From a checkpoint of a small transformer trained on Wikipedia.
Architecture: LayerNorm before each block, learned positions, no biases in attention or MLP, tied embeddings.
MLP neurons of a small language model. Each row is named by its layer, matrix (up: input weights; down: output weights) and neuron, and shows model dimensions 400-495. Each number is 500 + 50 x the weight over its row's rms, rounded and kept within 0 to 999. Numbers have three digits each.
After each neuron's rows is what it responds to, as a language model described it from the Wikipedia text at the highest values.

L5.up4:511466497562512473538452485516499447394515470560483501467562461445461502552497427502456553492507424451420483523453475507475608576625512439561458506566462551583547612513517502467516490515455478489470498534563510496519527453480451503494455475445585490507502445529523485590442427470558575445
L5.down4:469497529502444438529463512532515446455480563471457491506474550627507492578510461490501612577512530446527451536538481521478533451601489499463624509536512561502445449576438536524437500456370424592580477523473388562515455514445557528501635457551486564467454465458526532498531513479453433529
Responds to: Words completing the defining opening sentence of Wikipedia articles after "is"/"was", such as released on, designed, licensed, a town, by.

L5.up1065:475413547525564407479511422489532466466504468501475664522508527431515472430425457456501465472526459535496528497474556503490465530521530523540539425574524426557422444515465538475554532557551491482459490528508520525497522485511415554459534552430541476402531501492429507471510432521558469464
L5.down1065:537388543463466432463546484520479436544466408442529465524425421443477502490416437525502485500445489480476509493512575508527506557528538521493451561504447503517541411512550492506566466522510431472525483592551435477534524511508493534500630526470550464479413571448469535488480537411513502385
Responds to: Nouns that open a label or relation: table and list headers (Length, More, Average, Career) and words before "of", such as son, result, made.

L5.up2119:437487473476559442471454538518528494447545524460594496500469448485551525525480479525431483560529417502538565473512610406457513511492597427453536509440569397542523466498436556553477541536511543590460503499522634497532541490482532474514464443503536542478458416582516453570429557499556530662
L5.down2119:480492486494512557494501476562527483462543530475414508429594391532466584508470450490517539483451672459481482538553466440457482422510482546520447497473575502509507584511497506465540481435479505487539590538515526525551426424486478531502452454450523407482585485473521497458517391468556473492
Responds to: Last token of a section heading, table or infobox label, or a paragraph's opening subject–verb, just before content starts: results, Born:, gave.

L3.up1922:491522406493507473494510455469439456535503455473508518497389637488539515577484507473513508557473529547528593487472497497421467541493458534501541600511450467467553492421496479465469468535449424421507575465453456520483540456514575487501491504484433506517513449501519526526433538554460522437
L3.down1922:529494478623495446398483530482511596596541464545538524506592517438441524460527537477371430435571512532507513505554560429484553486534508559518488410468525471497541546428538498572469483454538463481439533521477527524470561453561596498531514514479478536530463542496548554451386546475553392504
Responds to: Generic head nouns right after "the", often referring back to an entity already named in the text, such as the device, the tournament, the house, the show.

L5.up214:544486498378534403467511508507495432546502568511488560474554525557534538484463500488450585543406442552509554485526421528431512543530545492532571409452497523579474415531498480464652389547495472493569427480536503469522545367561470540447467539504517563464509551495501491488532519629558447508
L5.down214:505522483537514479464442463519547410428497437545527557540538482534425452432547475557548526504529507458491559536492469619442458476570588529572449500468541519523493454510487557519558481553438502476545578480579575521522588571446402430565477553443513513409439523511499406500557435520455467414
Responds to: The first piece of a word split into several tokens, mostly capitalized names in lists and tables, e.g. C(ohn), Ke(i), Maj(erus).

L5.up43:535530522510394519503499426567482481462496636476451552479504492446546530526421558470476533488424404518542425461438494527523523562450489490438557439506491585563596577569453516471511466519538436449503507512536516517497517453409374461469444449465542511497529481448477475542599522516476559536
L5.down43:545491446513483561552486492532512537482543444559490541525543526538456398450397540478452561447444518464547534464502565472493562437534513542551395479450524465515461455498514510530441436568489502493469556538508587516503451539509551458489459456435464562566495492402517503518504521443533499546
Responds to: Mostly a first digit "1" opening dates, years, or list numbers after a space or "(", such as 16 July, 1991, 1950; sometimes "a", "'s", or "my".

L4.up1542:497483405479479520502558455444473547509449480448500554469486550507598466430479502484509487501452453411519512485556582523417498492546503533449522517420567463482551555479532584343492534542495528492390484500559505404554445471494462474523509435410397494562530502598452525520527432542547524347
L4.down1542:400579463476537436485456552405552473527529556525465468518605577417535550496532549427457483459454491526505499504452480531477636602603580493468493546574533537506523514413532456506495485524529473453408582464512514456486530445442563502589504441436452526517477503539566495552537467512499464464
Responds to: Second word or word piece of a row label in Wikipedia tables, mostly climate tables (Record high, snowy days, inches), plus field names and hidden coordinate characters.

L3.up1325:437488459507539595512546472555482497464493459545426499460512464455527457479416507481463485497425368464550445543555534477510496493393520513460497477456520551591463547468580561429532478498463497467483508514554494502513541446435546478456444398525477449532445478525501514474563458505454401487
L3.down1325:517513561499456466620492515536482459510562535433443565458459503438677486481448532517465531470515431480526444511455495571351533494503506565440462594536570418541535500511486551370590494487525505509442576437541502445451533520461476470553499466489482476487506461548478509554470424504526490449
Responds to: Tokens inside short parenthetical or table-cell annotations in structured Wikipedia data: country codes (UKR, GER), climate-table units (°F, precipitation), ages, birth years, coordinate separators.

L3.up1630:430451512423510484447444481531473536426477468572447546456546500436389457455557486458477586542493545553521466462408490491548552665451492504546438510574581467525623505512601480572523457507560449518582531567564485501498533538527414448535544448486516596522576481448514450496479435575453515498
L3.down1630:547484504486516545484528505487485469526525449431495563475444539655498539509527448486574492493476514523480454527475459589468447479439520437571474382489489506501496536564519585499524467526629442430496471493536448476524505516611561552485542492457504398492517573429481455408558535510491455538
Responds to: Mainly the first digit after a decimal point or thousands comma inside numbers, as in 156.5, 2,000 and 18.5%; occasionally sentence-opening words like Nevertheless.

L4.up2259:563466426551448571590544515517429534555462570520436478452492570522451474471527495476534578564462487446539491497578576442455503436464420532436472456485513614529525499414506476386478538537539546526491459435517488454481520475490534490597506555464444569471567519459532544479463506449490572509
L4.down2259:516532477533570485479506456469529526474476527523467510519476500640441444407478524476544439562445493520469470493439593531503509552458469509473493527451423570588392473458558423413539510535535542597546495468457622468523372561491537595591408438577512554560510459515677376392380434503569434520
Responds to: Fires on "of" and on the first word of multiword place or institution names (New, San, Upper), as in University of, UC San Diego, City College of New York.

L4.up188:533429512451539558568465492473485424565472554463529564518594520459548495519470430520479502483456509568437517508534477592443473552564554481395475553516518571554518542485451473528596464583525514454488607415576434469525453431512578484517532440464505501430436520479477511487536505509540544533
L4.down188:501487470539537573497528426483436386453473457599528427546551548450501554496441566504467478477486542438479412508524533528374486531508451511586501506472576424467598484380510457497468522461503532544506445508534603498507511544532422456507488449517528498544489620491439540534504446504442489484
Responds to: First sub-word token of a surname after a first name or middle initial, and the period after a middle initial, in lists and tables, e.g. James M., Billy Gill(espie), Joe Z(ito).

L3.up175:469489487554461401526474390435484476391492428424514589454456492472468504457471457463538534494482473548486496575423503550460573536598443444444495482526462512580448558512434503563547495613463512434563542576554501536506506460466486540420496405417486584539493507468500444507411516489532511582
L3.down175:552569489574545475495585435537537466477530554502548466527380494454515554430487585438417411474373452547441525461469423534441471483477544478498499581611524490493512485427577603449554526593624588523505470504482499467499297618580474593465476538542525515480369512524526477492469478464531476487
Responds to: The main predicate word right after a subject and copula, mostly past participles in definitions such as was discovered, are made, is a city.

L3.up755:399454542487436471464453608570458414475507524480551519410535505494525559470434453511559462513539490430450515512564515541488486525498599456494477513490540473528534491497499509543495529605600515577419535466565545476482493489542513506469474547423505459558469462534437429520569464451529443414
L3.down755:557518534456488503403514505423582510472469506485497553509424445490475499471571457544498471489439512517517498610547612454505447493440391546491520537405531482514501486480446508442507540440476497463550547514519503569553411337515501572431526504462603390575512492481572548564599571554463416543
Responds to: First pieces of words split into several tokens, such as enc(oded), sign(aling), expl(ored), rec(ursive), and short table header cells after pipes, such as %, Ref, Income.

L5.up1271:450509421559505470534429467499534516523507468548521586469581533398388487459498502468427371525521581570527441484452538578489534588498448576455583553501515492569598552517512488577536492482485528499454547462519434455544535436368557512554474470496484493434553450473560467436435470480486546427
L5.down1271:383487483567596488470460500481520487449476513527409391513544476515569501545344588373504553508511485543551418531508473388496458505492488514577548444489491531494485486477527436466479483554426522508532490418488518543501460475530542497521546565432550447534344485540587424525459532532518498502
Responds to: Generic head nouns naming what a Wikipedia article covers, often after "The" or "This", such as station, song, stream, protein; sometimes pieces of abbreviations or names.

L3.up2290:499437431454511485521448465538450529401451582546506458512506572469527537499504519501579453521456402514550480456505563612503469560483475465526628609481447521463504574507453475417461480586426506500566549482509484434460513467581451491525521510449610510491535538517491530506572536456504545478
L3.down2290:466576476548515441428537529540499471560462492528445535495454510534545379488426569447506456531598447458451496488432462580497495517483486496493537539605454517419525532510516540569525503590470445507498513502523428596463487645572485527569490481502447531551416490517560531459454572477459489498
Responds to: The capital or lowercase letter C split off as the first piece of a longer word or name, as in C+orea, c+reek, C+unninghame; weaker on table-cell openers like The and Daily.

L3.up8:505482517527459493482469512487444487476528533492463504448466424412390523561507531499423526491538510456486467489498494587485511564489416535443450522469436558514448498529483531526546510520447552556514548553507541455475540500491504570553498487468551550455548499474588545456484394498449479566
L3.down8:486527489464524481478427536516416554503517526454527591475400623436482483479418585528443604487544503387445466480472458535509489610504492477522427475507551448450437491496478493486441458544463504579469518509522546470521437474479523491553610483510615532486518520548468585511444456523527539531
Responds to: First token after an opening parenthesis, quote, table cell or heading/paragraph break, usually a year's leading 1 as in (1990), (1904); also capitals like H.

L4.up409:531447461581490528519383438536401459453509580555451480471513581497402485494517460494545517549469434438543490515521464490451571493463434463442577534496581513477570538538469621472538523521605534614454563480506505496470484532472562398428528455428501455557509527493444467487548493531558506419
L4.down409:520536539485488494471502553483525499504490529527537422479523526426380507504520531532384509529501414527570496468556378487572512456572399523452522466566439434549454493467515501477489533413480535412528569502540538559465553638396469495470471473532518506569606521470373486476496519536583468525
Responds to: Mostly "and" (sometimes a comma, or, he, she) right after a finished verb phrase, opening another verb for the same subject: "was born and lived", "dissolved and merged", "went out and confronted".

L4.up564:512493407516503446537513505565435453515496471543397494482416660488497530511529537483469453508528444478548471495463537617462529554537464514509481507524529502495521459338544526468565477507486441466512467497544477492502565458405476497552370449427441424535455472568523447524385513580478491483
L4.down564:519573432584486448547537542529542500515552505542580495559483482513415572501497473499439526480601449563497507480487521541422473564499471542516506567432461588494451466461533538563452433468429466520534372428527605504585453533489531515556413501503477491555485633444594398622447540520505579475
Responds to: Generic nouns naming the type of thing an article covers, often after the or a year, like video game, the play, the site.

L4.up656:571525446530478569526408522491391442487492583543390496494573508429483485515456582555446469460490491540499521482509459557449517581535544480425619520534459512517604540592557458421551430460487535587555584561515581473488576478543546462477524443400505488470532405490464485489436497503463449472
L4.down656:499556415565537557586459508552516512529518551419439490542480511652549427426460560429511464460505421523524480493487511557479548539542477548529485484578525515490525498427579414429528541562570528574482504493506521424524437571479570534466517563517526427559396426577553465439489539459557525500
Responds to: Fires on a lone first character split off a word or number: the first digit of years and dates (1969, 2022, 17), or a capital I (I'm, Irving, Italian, II).

L3.up2091:481436433484509417514541460513522513447478602594532601398474550533610564470513453476553541600448528490538418541530580496515539512432505449529508517438518604488556500478475469477465540498522549444582453385492491496421490421487425526484454474475425572568531590507527560530450472535436529564
L3.down2091:544518416501516448521523446507559462444581525524437563535487563413452437428482544496521446473510425544499539467512518450539506554379431544478540491487516446658431448557563516522520540436443487556541515444490629541544378614475468506548451459464423577451473504489507443400445424438503513581
Responds to: The word "of", and sometimes possessive 's or "the", right after a quantity or head noun, as in "92% of", "fifty of them", "quality of", "Women's".

L4.up212:394555487596434516500452493584431436450535474501510471513530450430470444408492521541438467486482455493562554482481513569422499559439447500420592466535450496547459510457487565484535500485408507467571492562526476531545565482471465539524500506522528511434487526453550447482550481475581486434
L4.down212:497456582493526462411536473494549465555472512577559401471411413513517476506481507483457550421515537433433534464508495421529493536430517484426587534478449465441563453535524500501480501394544495505543438505576439594515406459476503527396517523507516517438519579355532524564460514503542515459
Responds to: First content word of article lead sentences and of table rows, such as "is a town", "(born", "licensed", and "Record high °C".

L5.up343:458536481498517526519444355625402465522512510520442504472475526579517490508539548399465536556475545515531499542428521501574505589451567451572502542563546503550532546484548593563518511461497487567462395487520440525453455454496401426543601502455517580490493499527501494545406476518473584540
L5.down343:536415488439503510421460648501455478457489518458485501488520563445522561458500462537539485504523442572443519531561534511508466455555448480385576447492473494559467514420466430468495499501490489404462653513384476463508557466539607539507534449499457463550489450487580555465493391492520474516
Responds to: Mid-sentence tokens right after a subject, auxiliary, or which that begin the verb phrase or a numeral, such as "had 48,996", "Ward tells", "which today", plus digits inside years like 1994.

L5.up243:488476435525492555526618568612473511512514614471450499488598532497510609503584454491578554486356387583533497462492512515479535518552471499403532524487525463583558518486525504534476526486556539553554524504550433419485486474517540417515518471475438496484515507604523515465470519540561580456
L5.down243:435558486579521411517462501553495464509470430504511575488432555534466503524533576556511471623545544477414553466526473535500486496470542445510465472458450607490469538539575499440534441467489518462517522459498467478516487524549642503531566480520402523517484509584447463432477501552640428583
Responds to: Mostly "of" after quantity words and set phrases (many of, one of, as of, because of), plus possessive 's and table pipes/digits after numbers.

L4.up1272:482494541424462501512443474488443465469507519481515573450492491478429460503517506480542479406461408403508469484596495440457494544455576483481570450432443607560432512612496448407538502569493578490427608547540502459500579483445566519470463527360531436496582559505476502448517381517491520533
L4.down1272:394438505579609606541526499525450500569496510485414455518503468527557505506448393564447528576392510389500554459447496519525535465580458506546533503489447480518562445568521466496554470458500476518437546480512563523372462560519393512513501632573556519391537540417571352543493463461499503454
Responds to: Column header or field-label words in wiki tables and infoboxes, right after a pipe or bullet, e.g. Rating, Date, Goals, %, Architect.